config.yaml
hidden_size: 160
init_std_o: 0.0613
optimizer: "muon_variant"
lr_head: 0.00309
MLP neurons of a small language model. Each row is named by its layer, matrix (up: input weights; down: output weights) and neuron, and shows model dimensions 0-127. Each number is 500 + 25 x the weight over its row's rms, rounded and kept within 0 to 999. Numbers have three digits each.
After each neuron's rows, "fires after" lists the tokens most often just before its 100 highest values on Wikipedia text that the model never trained on.

L8.up648:493510516492504538506533546472457518517513493473540491491540497496497509476499509516511489512495443479503483506488541522522501506452517471504472503487448460517452480436492475482530486509477470517510490468491511523537477557508496533528477487480509473517493454539556495463488496488497518486510498470469529548460544490500472488469537472498511496496522504503495509523441500507496518525524
L8.down648:464501456503502501518484508506486550486508482511503472505484511501484502529487521460458458495496533527513515529484505543458519476521499513487501535510543577525544500509489545498504507495555508479487545512498534448487517457492456485491465522533513468488497496472459537495477491511490466505528526524537486463564470503487522493515499559496491505496485475497509494473478523512513515514469
fires after: "e", "ed", "d", "A", "a", "s"

L8.up564:519400480494508510500493454469494507496492499501521496526500441536520511515525501516513490468497438502496519513471514509451485495522508488545492500470467477474490502478543491502523518459498472489485465519534478538513470494463535507503486502488500492431507490479476501514484489492493535450466527493510532487553538447522516534519506515468516509525532476509488523507502528495519531510493
L8.down564:547512477512484486472494464493480499510498529548482516532513512457479467442488509474504484490480491504529503508515545516493528477496478522456458526490513504441528483490445490539516542528460464489518474492498523502557486451484509567506482523471550526499485454529486479499520527550452486510532461546523487514499520536485504489527512538521492506455496502537486505530488493520500470464487
fires after: "l", "T", "i", "L"

L3.up533:485507535528544492504455490480489477498496481520520484523486527511497517535501458503495451499484502541514490458494455498525534500545508500499492451488507514496503507488443453511531556513512498502518497508461472484501522486492539496510521508461475562478493515479519508527491508486490497508514507494536432474508508516496523545434525501533504478506475476442546453506504508527482472505543
L3.down533:489500504474472530515487482508503466533499487539498537541483473489523490491466485512478492501504532500468505514512519442492531532507531444474521482489518498524514496488448545487507503488494480524505491516533526488476476439469501489457502544488523490489441522498518521498494470512522549562499537443508508519521483472459509496499491539504495517488499473517525497529532505541505494482513
fires after: "O", "w", "A", "19", "s", "T"

L5.up896:479461522515529573499481478525467451519505453475518501512486490472526477475493525508515468450504552509482502469503508498516491446478513492493494495507486506499539521506541544459460439502508513519528485514528523484481508471474491529536435483454459475527516496519504469502486532478523493510510475469475525511519457534515471499511512495457491514476542465527536493498519500481504475542497
L5.down896:473533523514470487472489490482479507504461493494556537513452475515463506478518466485530469530516496502484433512527517491523521529537463438479483470506445478495497547523518492470509540510473520494458491601503455511506515497479502480530466496557508498512490511510509476483442491492515527523489491502488502482511497485477478499503490484501503506502487489502508500501516481489515504497550
fires after: "\n\n", ". ", "t ", "es", "es ", "ber "

L5.up509:514463489501477471480532472515547511533504496478519493453490495511517451479478512489533507542433524467525478519489501492481529476483492500466437477487504475524480517534494535446507518502472507497536490501521515495512538540528529497521457479457510476497492534503453484499483509515511468456489512444517499544499473518549467470516486528537522490503524526490509504526468523491483473534466
L5.down509:487483536466513506481486463511491515523521536483499469534524531492452541528481492498460465513500471490463511477518513519472459535520513488544528518505495548491517504462524521544515464484489492497456493535524504476492536495478500492468529547505502511527524521499534516478519506451517517529470535536472502492467481475506513530525452475536482458491451516482503514453493463507515487478529
fires after: "e", "o", "r", "a", "er", "de"

L5.up42:513444503459481484505533504502491533510509498456533467463548490505500457482468524491504528527520485527457540501494496498502467525503528505469504524483498458485497494468463472479527485481458532498505492518491500471569530517486470497556505530518523524520457489489495523493479486515529509466472488546509521514522513515549511531482514536461491546461500528490484494457510485485481478497533
L5.down42:509459461529487463465462483509511468491503465515502514527493495483548471487511492515475455497506478513493451504518499499483551498503509517556479508444496514503501514468522500478477537467510488516536546480506467512433513505484486499484484501485494459533507480493510495497505556485482526480489500507458523478544446507483482516504473491495464489482526479561511501514540496510499531500524
fires after: "H", "e", "h", "rec", ",", "ev"

L10.up928:508506437474510516470520510515485510471498444531517509468517483538473526529486536505515508527474523460465488500464474483501464487505498507471528507517485477515498488468483495524499526523522461475474510473542520541507518490494532538486493486485534479500475532486533533547481487533466485501470489516509516474459486503529502487519453475476534478479498474504484485512533551469504487561496
L10.down928:467476476499463532478495502524564456483467521526543500520514516447517534504464448480474495502518468516530492520490480479501494515508511535480482562515457485539498454469496497499496492503497487508473491513519503496493522548486524500527481541467535486481513474454538524518528494493490554502531513559499523520513512538510481506528470470492487515492465495487531525490485496486485490517453
fires after: "p", "e", "ol", "P", "f", "pr"

L7.up811:528518481546501510476502507497465530467534495494505503538516475505520512485512477478491484516455507472507482504526526493463456482547494467481509485505471518474503503483513538481509475510544481520466501531533493542542481475484497528528542505526508470461530490470475473533478532463536493509508497533535490520460515515518461479528485486510497500525510460513470506523498545449505527522484
L7.down811:547456477476529499507523471494503477480527491543476477538509500506469482485510432547480500477519476517496470475481464525488526470489517518475486480526462462500475495489534488457554496539481503481486496477494531487508468474500482519502492513537507503490532531503513520490501495460485525488517503494524511505528540514485498511488504463497462489502483474521491538533571493472506519561527
fires after: "s", "us", "es", "as"

L7.up76:517471499519487531502522493504542476507528508525498485516488510500489479544472530503458469475493499510486473480497505491488522497510548451479492497497504461519523477490539507489528552504506474481498462491477536480441505494549486463471477530526530505498491446492449522462510511476471484513517493500514476435507531438491527466499545528487513485481477517553538529542480492489478526517496
L7.down76:481531472512510462453452511529499496547508489481464495456529519522504491494500480519526508506473484506518510522517500497510491517478511537514514517553474510490499546520428508490486479452489534513497533522477503506541515467445524512544486466517501511529495529530534535541506507526473477457527539463501493491530471522505497536521481532494469494485515510493469492492535518511528508461511
fires after: "er", "6", "n", "e", "est", "en"

L8.up82:531487529501486512548529529453479485451501485481514503500500474457532533510440513523476509539525477509501458496475501471516495514497466506514525503514496493490544476506496515480480457518490466525478524481527510500502514517501503521496504517542468545479498479477512496504498473512480475508497530464500537488513430508492474589470482495468481501503525470497496520499476533501495507525487
L8.down82:506503506496489518540546544485477501517547517518554487513475502496522510498508451510495491508472498565512499543533518485465511495488551478473441478491534492473484491518536497537508476539503484455527480489492486493487427503481481503494552496471513494518492506489504515485505505512486508501522492506526487497478507519498516460519476521515473490524538492478438467482475459517500521563533
fires after: "m", "d", "O", "fr", "w"

L5.up744:536484515496448492531496501469514525492487474483523470527492510439511518494502488542475512513512513525510493502483465497505478494524544533471462525543485491495532492558494512510454522535501501519515518511507463461510525474532481498469493514494443479456508485484487520530541501536492498482493554491444523459518497502480475471421478493525448512510524482462477507530537521494512519500522
L5.down744:544532486500459528458506526477506528495520481468501484504459528522494500505504492487495475517486532507492533541445489514511462531501529462515522517498547466471490471508495448492536481510531529446528560502488461523518517543558494519493472461484530519505509485491510463517540490525474470468552526493531477520488517480514483476524524481518494500537515504513462547466505480465501504534487
fires after: "|", "c", "m"

L11.up591:507491527479554483492466547512465476481472501551466503470476532565487513538507494498522472500530510517527509438492472487508495513498493500537511518526496502485485512486516502499450505534489497473475485480559417531506522513549499511480511483507527523470485477466501502478517462455524468488491514498488536501475502507534452521520521481493489493541539485487511502481530534460493490534526
L11.down591:506499468478480500481494489491494472517492552484550472502525463487536523480519490496513575538505507467531533551510512465456543532496516510472458519520483494501507480483531454508505486504483524489536520531469496482510491485496510476538473465489542455533535505528493490503521468473441513518511511468499491488498492486507518461480498496487497487473475507513483536472494506529528503535443
fires after: "p", "g", "P", "v", "en"

L3.up591:542467497497488527523451521458515521490488531557514482507499508494527498518460450492531530477526457535443477520489474484495494504499482504477466472456540482507476529529496482542476510523515536537512471511480524496499518474506503483496514462513488496486520463532490530547487497516473511490496497506526503516463505515503471549527505489545501502514503487436580498484497510516502526510501
L3.down591:534502519526484509486464538523487504468513488532474524533476476495508487492496506524459487458527517484535536511466492520521519529517482496492530471482490519480515474497513477516493531475492506533478496492540455478476547528526513456491539517543504485507508497510521503504532514524503552508473517482488479526484429472455512536477495522476523476459510466506456506476477498555489503446496
fires after: "E", "A", "O", "es"

L8.up390:496483495502522483505533476484528480501464483500494485490478514525516478531506537524508502466477499523520480540543492429480499493515519459511475476499528526503512460478516525479540497549500518467512466506511510538511537545527523495444477540485476504505526505481464518506521502487500524471514503502498473489488508491511466465466523527546489497516494523513441526506547520454423517514480
L8.down390:523471476454511481461504514527476493528490516475508491503491500517488488479498458521484522472522474484529492521487534476493459478461520530517530493516475457488502545479492488496519507450515514522493515482485562447427557494494491492545526506518523478506490524499499508539477511525485506527512525491463539538496477489495534514511539470471442529502550490468532497481488531461496478516509
fires after: "an", "y", "er", "l", "e"

L8.up883:525477507522526492510495478503527483453492490519487501497461491490505445489507480516465487453514469521526484476502507476514479524499519513536517518559503496493505532486532506481476494507489501490534541535505502516519531483460507462505479507506494482508532476493497494526455436500512489476489496510484491501457456494520515509496470528484515466499499522545501437512477524463497493514476
L8.down883:481472507453478519526477522493531521492532478548506453496481525524519555517516480515536483504513458573498534471480456529500507473492496487506505477497507484523565497497513549543495463463505508498462514530533474517501477493484548511500476514490507489487510466484477502507561509509494512503509522500511516547513440459461504522471488497461515494492457535492491501491477534511537512519495
fires after: "f", "h", "c", "bu"

L5.up400:422557548497488506452461484506508513504503484464503491493509461469502492483511498485525507518474555506514486529541500509505491494515511499485518481545448500506525522473477505552515502505436516508435530511489503537503493514511514497509507535497492457520535540498505507545529480468536479443513517466463461488476479488532506513484515499498496526529495495506511512515531453488515484514517
L5.down400:557498539503455513518506479470505456435505515524524526526478470506449524512509477483495536534490509479483517490493500493495473521522466511501520478506479486533492528476487542517516458501510498470498463512477458496450478484497466465435522485505497551455495477491490475531546531533515536481505499528492497498489466540532482493499530505467547465520507494505469546528480519516510500539510
fires after: "n", "th", "to ", "t", "d", "con"

L7.up932:509511483486487487496494526477476540481527521461480485524523487449494453515514461482506494514491478491428527495489533486500554485495549506508491486501493476452471477510515486463521492514493483547512464497437521510457474476493540497507539479539524531463481474491541518497495526539508538495514466497496528490493507501524510503473519496486498472504491531468478508486469533493466520515517
L7.down932:504520497474492501504516448536502483524521482502524466518478478508520500535507524519499528514538510485530512489484481497518475469432510460507509501488506486503513486482491518515468488482516507517507516547517467458520540531519499467516478493497541467505486504480508493466474479518532534489495480539525516550538514504514474485523551483500491510503510501543544449525500478513494469456473
fires after: "s", "m", "C", "c", "S"

L5.up688:477460534493486507464508477462488505537477474476551509448528520502482526479508531531498488526463466516458512463486507459456526482437512497464466499505467512476515493494548529486457486530496522493525510524496515463492515517540493474493503480458480507492503492500545491463504534492531522492533492499476517482470528482505500536518536447485507529517509486454524525452511496524516502551480
L5.down688:482484499511500481502552517517448481534492504514491502489477537482562538504512443454468486482450506522456532462549472514530503497511494458512477496492482501512491502525477487467494488461520489486508507543473507493508509530509499485445487493518480538498522543493503503509480523526448544493477489510490476469523544453512490468544522489536518542532512477488505478517508492519559499499500
fires after: ". ", "\n", "\n\n", "the "

L7.up13:491518476503536486460508507484462499491541503502531483533534453487540488515546490481477461480484515523526497530476515502487538523496495540493488451505523521495491501502508494484513513529514466482473477491510546507505471542485488476480515537492486539477507570476466517466473495513497537528479522512485500541514536504483473503479491465518480514526497500500463453490520488491529496487557
L7.down13:525496499467478501490493506496502496522497511494484508499465508452500497522437553525455481487522473497430500507491517519501487481481516505492452517502486511539493499500516472490486452522466490542514500520470470479516492521478545520485565457525513483492521484475511499543469492556497471507460524501526571461511453502491495454472544504495511488519500491524510535502468522491489500459498
fires after: "as", "s", "en", "z", "S"

L7.up850:513471558494464477539495510511486483512480459487500506528491461512492486493521466513461498551535479511494483502525463461543495475532528477466508511476500482511510444498526495520488466501486538455497457492472503511483503549498484486508531500533514557530485505513464517487461511496515485558464543540487483508547492476528507502504521532484460459447480502490475493516513492486533496551470
L7.down850:485480520554554488458472493466506490473548556487494500477494541474488482490522475464512446482475490483479504509467502497453512520477493475500498533497531525497491520462488499481527475501533492521536522492508561530514539484497465470494515490506496482488521539563515504480514527472499484460531527496508531486538471513484466506512500500506507535492509516515469496423513521489455494494512
fires after: "e", "w", "str", "ew", "ts ", "ev"

L7.up66:480489476501516505488495505470511487512554507488455487503519484502518513490544533486475499446467472510452509490518493547497528514502464480496510553525489484509474482480474464536443494487476471497498468533493507503529534481468536507467515509503552511494528484533498532498477521525491489506532509449518536500501548473520476531484535497439493527515517472531447488503518467505508455513510
L7.down66:504507515481499503471543524521500462494456530471501474511478497467514463488515455468518506506516510487497528492451513506445475495492542523490487477528528535551490511491545518458525530478478504526510475456503529515486488495524490530533509471524476471485476518511487442483493488525492467508518523535473505497542470539521509477507508531519529521472522495445481526469533471495463550504468
fires after: "id", "all", "st", "ad", "at", "p"

L9.up553:458534479493528545476504501483512503493509511522510472501510524490505503460504470511479480531439508499501481473552495491454485467503460517479439481535492498512485443528515500495450489519496478484501529474528497567555503483490494502478489493518488489466496513523504503482486494464503508514546522473516516485521500543486471517494494520522551499505461505539526500497557444449519506514526
L9.down553:521513499514552472498524516528480493480489485469522483530524465453524507481496453531499506479475518475523508505492492555492452491470511504489482503550505459489478508500484536499498448448508498518505483504460499482557479550508531511504460498548510514466499475486500478475498519472485524478483530522511477488532520566521473505490489492526537487498451481485501470492532548490547543500501
fires after: "es", "us", "i", "ad", "res"

L8.up143:498461456516517535534504534528464485505544508488527533534473485513460478492481506533483463503470477504547505503521532533497469494471483506514544533520483515468475530508489490538481500506494451522495527492491552508445464516471470492473464472553518495491524485468451506460487539523492466500519542510492509540520489474518479472510497504517545453519498506514475493518489486481486512509475
L8.down143:490540544483467502490503530515467490452494458541510509509513532549503490524524492453476482530547552484468504517487501502509503441545536496503489485485478490534528493512542518470494491479492507487492481540548423485511501505477524501499507480497516519498505457504517502510519438487514513487483503485486511475497509499507439484507494473517511513452482507496490519489467482510538521485545
fires after: "s", "di", "en", "si", "n"

L5.up780:509493473484435479538465469470537453494511499444479532489466472493480501494497537507442483487496479498481502532530483511493488491545551463508461494510496485478499525560541510492533554508485456541498475501468499484494482508463516512499535511475502499475501478545517534527467531501554516479477519547486509520497493488485450507510536449451479522507511511490508504548501505507492495523531
L5.down780:498523484473504560503496454550501482505479463548468503515482495527475477467544519459520497483506469521470511535500489506528487480509494462439478540516510545494499528520559457489482533493527530509496502513491514491496510524488516500517489488473531526481494537503491495516549459479506516476525488515512531493515527465523497509541545478516487496508514470485492471542495524437508507498462
fires after: "C", "=", "c", "- "

L9.up865:488523483465471500516529469467490523481468527485540528486505519473535448524516513489470514495513509504520507441478509460504465510492468525547518507508469472493499449517475487472496502475505535484507518514478520522488513509483560471501527529525526447534524509514538474532480464456487457559501516525517458464464494559528504517496512513490503477526507496475498524492544508503525489492476
L9.down865:490476526548557483513521530479452494497543451505467457518472499505519523516505514496508510491481479515509493489543471490489504491488503489482507487482515477507500551490487521582526523522458496501460505484512468510507487552530455472489507513488512488489491440492501484485538499514476520449503502468502455519515513443459547504486532480500473498537488523525524483474455476495509483502500
fires after: "c", "g", "f", "ch", "e "

L8.up667:482471505468501546519538510486502524470537504553541521504486477490526458550486496530487512482488511488490504520499531454525488535492470536458461506495491470511470444507527520519468513521463486545500493490462476510535504558515477512534464463479484516514494469530481500490522539498483469533529513481452487526481478497525512467472499484514548474479507575477490476501496475523486473485496
L8.down667:484478499455493439515466481503506509509524492470482508523479538488533549475512477493481468465500513498508480480487486525505497465516512473509518520508498493473513513534491474502522489489496470478520522534518520526449531453475503511483466550528518520458493538523561538498483462508497476495532511499497548480493489528565531494528527467522506498479495502491486502484485513494520539462483
fires after: "a", "o", "i", "e", "ar", "ro"

L5.up290:484498494511523479522463467512527494517529485477483516499528521478492487499484540528484555496473496469506480512522447514523470492489527487466450520536491530494468473518490476466533498499481476494519514477523489467494478452535491495504481534497488473467503522472478495545540517483505491502503500550433499495473515502495493493448493497503444534491496496507501555534498530478501460564506
L5.down290:526483492482491499508464490514472523498580492534537452526478543551458494499517536499511509463546478471504491528474477491499453528521483471484505504518478493479513438527490525534524509518434482535453533486492475523518503502488498469511506490529503499497521492499522527477509491524481508499471526478508460479501486512527511518481505435516464470502486506523503499512472444513490522489484
fires after: "c", "'", "n", "l"

L8.up655:463465476455521538523527457543478492478480489497528491517535497526517507526520503498449512477532480476500496512535509502479538512504515487498486457476488539507494467506476524442461513510470461461529481477510499514489480498507558431514521507508472514497505487480477514526487474523491486506501497501512504527528511489519541487491474518448538526498506518503456555532496479519523501467492
L8.down655:474541470483497507523487475530524466465522464497468468495540517488523483501511498500517510536469536502504542481463498471507496449534467528457452512444503486489458483498506535449537521522494456515492547487451498510480476478519482510489479493499488568514479489486467481528452502493512486506485515534542501487505476495502491523550529503503484488479501488510479560540516523489510470528507
fires after: "n", "i", "N", "d", "l"

L9.up705:508453556493516554517512515482506529494516470529470531459527472483507510522543521479521484544451512437514501475504510520503514496553480507446566468482529496534510509499507533486518495496503498504507510492499537482519505531499523484472483465536527470527504491453455461487507494501508488483491500510493510462492499473495516484497505473509472494528499516519533466496506520472509548535492
L9.down705:469506458510461493523545532518525478505491500498513509525484525456471491505511488522511531493473527483528486521486513503484525498521515458522526504472489521516491495563498502546468554466472494510534465512503532494534461462471515505499493497501510430487514498490446514484509525523516460513517506487442475497521506477472520459562466504515518497442507476471520504495505484513499490531465
fires after: "ev", "ser", "b", "T", "n", "th"

L7.up407:473508528497490514473499499531578519460502428533523479518482503534500484568504548504520510532469475488490513508534485488501524505563509491483502511478482519498483471499492540483521508471481473524502479500488480504499469506459497515490518468482508528527483472470444474481493513557525473517517506519472487478504491463467472464534519517526493543501502517526487490549518497512485471472525
L7.down407:512521490510493458499544539486490556492488517442471504467572498457468492466561442528463500485544478489516496461508521465491478512481519513497493484474494497502515517464499478519487492516499506509520554467501549482498502493517503478519521499537533495484533555517524501510516500483524485456489528512517524497478525491521492531466501432517500492502520533486520507443489518494541470504466
fires after: "er", "an", "ar"

L5.up496:514522479516511494459529511495531512496540488512474470481458521477512473548466517484492504497442521521481515517491509491490496522510482488489472495513526486475427495501497544487508520538493522452506567496509549529497520541509485484487498498537512528486482477519467498491509486533510531509537468514514497501479521485502460449517511500520494552488539547462461478520494510508523488514509
L5.down496:519449536500496476538478522547473487505508515515504466526520509448467521497530516502510515497514489542505513515460495490488496511515484475526531498469529481511530508469487492502456497499520545481490464570492488474540528472484477513464469513463497528473462518513500513485487490493507500527514496484451536473496504511462516478511524533528488463516470497469493515490497482468487511486495
fires after: "a", "o", "as", "R", "A", "al"

L8.up653:481535456513446471504462512505471485537500486519468520512458522538523488505523538507495457492514485467530516476494513489488538526512561504492455522515501492488468467514483498523504493517505491542447504498537505518526494463502458517475457495514484486471525518523524536534499500495459524509489501507507490429523517476535530502483530522521521460503515536529520478493505522510561531493512
L8.down653:488520456507459484515496446474515492525464501511483521505510469561483521519500500513496479535527524454481489467518474527495521485465523472501477535525480541493543513533486475482495512479509543478513544505472492525514488509507503510507481447488477481513540517510505469569513520519505468536507517484505491482459519513551522507474517522509463489515461535495463514524454485472493448514505
fires after: "b", "B", "e", "ing "

L7.up251:516529501487516464535468518487465483494475490470527512494525505491472539454525511503510458522527456540496513479520552474486517546441457471518522470505502490486526504514478468505503530517516470464544498477479527539489496506506458509500493513532458487539492462479489515549511466470486511501515507493517498529550474488526468498504495464498492488480496543552549513520552481500493481499480
L7.down251:476539479508495493480492508499494508507516532530451462507533486522522522521504473514485469529489489509487524517483503517505534451514460547543527483463565520531468523503517486492525499513480509496486542487445514530446466519531522505459487496449509511479508547527499491482453474487500480512500465500491505538475482496485489539505520528519494568509509520484516536513495482457460510535501
fires after: "w", "str", "l", "gr", "n", "f"

L7.up320:544450481522502512491467485502487493493504522473498457538504504535498458477517474495484463510520464494482476506534477464477503486507535480480506524509500506518506533505539503555488518554478472502498522474477477481468497509524583515544454491489502501497508542538485525513491498487455490461520480528510485499470507476499504494503531479472473510533485532539482530530507524488517514528511
L7.down320:518510477502510510461488494474538535535505449458502533518480513533483472521507505494479501478512479445478504498539490507492506507435486506520510534499450551487504533502497475520503507462524524494500496516483547488496509521507510480530500489486535479476526489463527504484455497529507512486527496543525522520539527466521495469483506454508475468514481484484512488517514549515535480525480
fires after: "ou", "us", "=", "it", "est", "man"

L8.up199:510490487515494526493490502496497503509540450511483506518518470398497487504538503518507503591502494502499515548482470512500529497534476508509471504509454517487541490528504543443498501523540477475489515512515532507492503470500472456456499497501561502495504509511437498513465500527486492479521507509512530506487507477542496464518504506512545472492471504512515478511484498504513487451506
L8.down199:511517489508467528511533466533496501507503496500465510518485466513482456519445507484450501508498508502472539511484515530566504477475530496493529510492516496517503504487471520525506504500461513518518459484487494491479475522490495483484502504503484468531496543509504498493513446504487484488485477447510502488475440498512507473507511479492517496512517507430515541553463454483532529519533
fires after: "v", "V", "as", "en", "ag", "ov"

L3.up515:498492504529554481475450501520528464495516506488491503542540496481512507505479509492476477485515577532532457479486498515473513528509550490466499500541435465499496482483539489460472525543488530515458510479503501513505490503537493517494544466459488516534509461491501497466539491511529472461472487505506460518526519480509503472501490525513539468502478487512516500514494501502537476507512
L3.down515:487534497533473520522496452522552528475544498493480461537500526520493457503498527502506495515529512505525540478457493511489460521468483513502494507509526473503520507475517459445493500503493433513509561499515476510511475532530441464516494474487496490476480500470479474510490443512512497549497517504507544518503510539525477503509470496516515504530509442465507509528510519546550495506503
fires after: "ar", "oun", "ch", "p", "Ch", "c"

L8.up92:495464501515479459505520505517509501523506504511492490545496462477498491524492503502471483531520458483477512546493536485521493464493497502521511528496469523496503542499491520484532475491467446498453462524473507485498506442515528523533502492525564527476477469478469493507501482517515536495482441506489518478513533514515534472477550502476547512486515475501469521495512512532520485556464
L8.down92:507537516463493531485501459509510487481521474557466535485484518516457495478524501479527488486514489475539516483521439535510511537477489496534483482500549463505547501527468486509440487526553527511519518485516509488453512502515495506458486512531457493480510510460533475479493514474510479512500546510463486539509507500468475516469479496505487537500482493525538469493489508478510480462545
fires after: "H", "S", "ere ", "ac", "s", ", "

L5.up16:469531557472522474512514498484497472502468524523523512476448504501532525521514486512493492516450534473522482471493484510497533498487511509540529533485505453510497490511532515511501465496520534456487487503525521511474538491489498548508523498481485464477537446499484511484503471569490515511517509498484447495500479447524501473462527496482467446503462524516463528526456523495505492548463
L5.down16:477479472483482475533479482533525512484512503511455467448517510495511504495501514514507500487536469495488476554433485520522482463514492499476475493523498507475484521504479490465554551523488458490545515521467509541522468519498479533527528463513531535552509533478476495515489533517428478467485487495492514493483505523506498497515460506520515523490523478514481500485504512514458479506554
fires after: "de", "di", "ex", "ed", "e"

L7.up860:496495502500530520477481548515529491497472513459487530517436528484533435472518479522476482462472473555516514474548521489465482477485522514486534525458479496471479494511524517491525492498489527513506499518475502489521536545516513528474511474548515464499497513511527462482486507478457503492523511499520459516481494502520533502504517509515524479495475517497524453514502561488488481530455
L7.down860:496519503487516539513494506480525555505493503525498459443490478516484469505482491488461491517519525441500442492499496494482500498528477495472479494517458508562518468528538506519519503475472479469457504481526501529517486470484506495475469506460501506488504488502500525521465487498545533467522544509539539545511507516470453500529497521552520493534500461514474555501515457517499516492506
fires after: "ow", "si", "b", "ul", "ec", "s"

L9.up305:475484487432531549516506548488479469527509525469529502495520454525472481506514507499525500514489510447500508521500478530527476504579518532458490543499479499535501483493555566522493510485478470510466477494482494493483494508509520502491485511503542483493511552470502530532472506476494509521508488493513447489498487487496516495497532489508502508544494510480498480546529487483445469474525
L9.down305:504483488489527491474495547512460515450513535503484502529471507472486519485476471515455509517527485496489489536468515510507471548487477520503468476506451546540513460493504532480516519511523518522492534505502503501488506527502515538469524466468486509487466403493522508491497549479466505491493507488479494516509471542474514506520491531491533495500486539501493547516495526496500533504440
fires after: "l", "n", "d"

L7.up97:514469539484509509502476526543512530455454521527523494512489452457532472482532530529535476517498502474475510538519490527494538524507480473507522529524504535470506508524470540506514509493531495502481475489462500505527495474531500481480510526525491490514493459489495512508521517485522562488517498479458491469505505487487545494488538489534490478499498513481457488507531538482505540490493
L7.down97:512529545481469510458486504476499527495508482470480469525481501474489482518526506507507469477540481508532567545508520514507475502530499468575528513489474502476502459527506467530499485518505555539491527496526470484479514491496511467455488494522508472512502521474518493484481499497527499490523541496464516516504499542521486506474512495497499510547513486496526512453513514522533454506498
fires after: "M", "tr", "D", "m", "r", "n"

L7.up479:532505485502472526502483523508505494510467471459477510515481494510498522506499504531458490474507497473503460531464498450514516490497496525517503492513508473467520542555504486489531489492518503520511458500492494531526509528481465536512511517508493523529507503548463520527505532467477478487500512505490487484507506486513462454493521530478497545480511483481505522508561512468549482509561
L7.down479:536511483473494543522527506497496457459514494530479471523472532533487500512506503531498541520518523487485504480468460522537491482486508510518520484505528438448510470501518506496495491484515497453522528497509513508481486532510453449438485536493569515535488486516476519491473513470493529528520556499487556492489523506503520486501496499530484498496465509449476510496513513424480513504470
fires after: "S", "re", "c", "of", "of ", "k"

L3.up231:529468480482484472512520478431492500476509499461504490470492491473528514501529503507468518492487487495524495479493441524512517477529504529490444517517447487513504519530445459499472523543484487518511448490472461450504526452511495504476495486496511501481508491501531498529506530486475458513499521479539493536501491530492502512543537535538505529480548443464540498514533509518491505542512
L3.down231:494537469481461523521487517496496457509479483520506542477486496487477497467529507472494505515509510539508510523467549485494508497516507492492465477483531508490534526513469477450489522453490509508523479546506503474490465509496447568474495480515505501518491485489476495510516498547529493512471530513483503491486527482470521483489479493492552503511506520515511566530514459516497452528492
fires after: "C", "es", "c", "U", "E"

L2.up487:437523507467484510510460495491479488524497516488489526517529508496528495471499513480492497485495488484535479507500526460516541554495544483453477494502508456463491514476526494497490477512490502521507520520457468522510524496551550482505498506530460524525520491515517512499491474524467507463495456488521489453484514439471518482462522502500484508496524520532508511511476482530545507450524
L2.down487:529506450504503456475535503546543504488438529494493472517477510494511520503478504526460503523541511520502483460493470521483481497489545491481554493491528513514559518485533487479466502492489477507536465509474470518507535529526490490528452462471501471530476526521495515533492473500498525506558496500495500520479525522506514493524447512510493491490553474494482471498543469474467486466515
fires after: "p", "b", "c", "B", "il"

L3.up921:525493482523521521494484478516493514484496467537505464508508470486465511534505465521561509557509504499554534482519465480459515496531502513511521491469469501467470515533495478463520519523482527495500484470505488459496531464511483504496516508490464527466464491500503499510493487531511489552513529538465469551524457512519499537515465500480504449502470495463532489521530503509549508504459
L3.down921:502486491511479480510491497465510507543516520466532487501515512519462520496492484491512473504435457504425489533499493485540546482446480492545531498492470479533490501467466440530511475511526512523540486464507527537550464537477498522561486509513476531538499482503500491499524522472467491490465507517519506514493528465464533481494525491523500517487532548490470493469511514512508506505503
fires after: "o", "og", "e", "ap", "om", "w"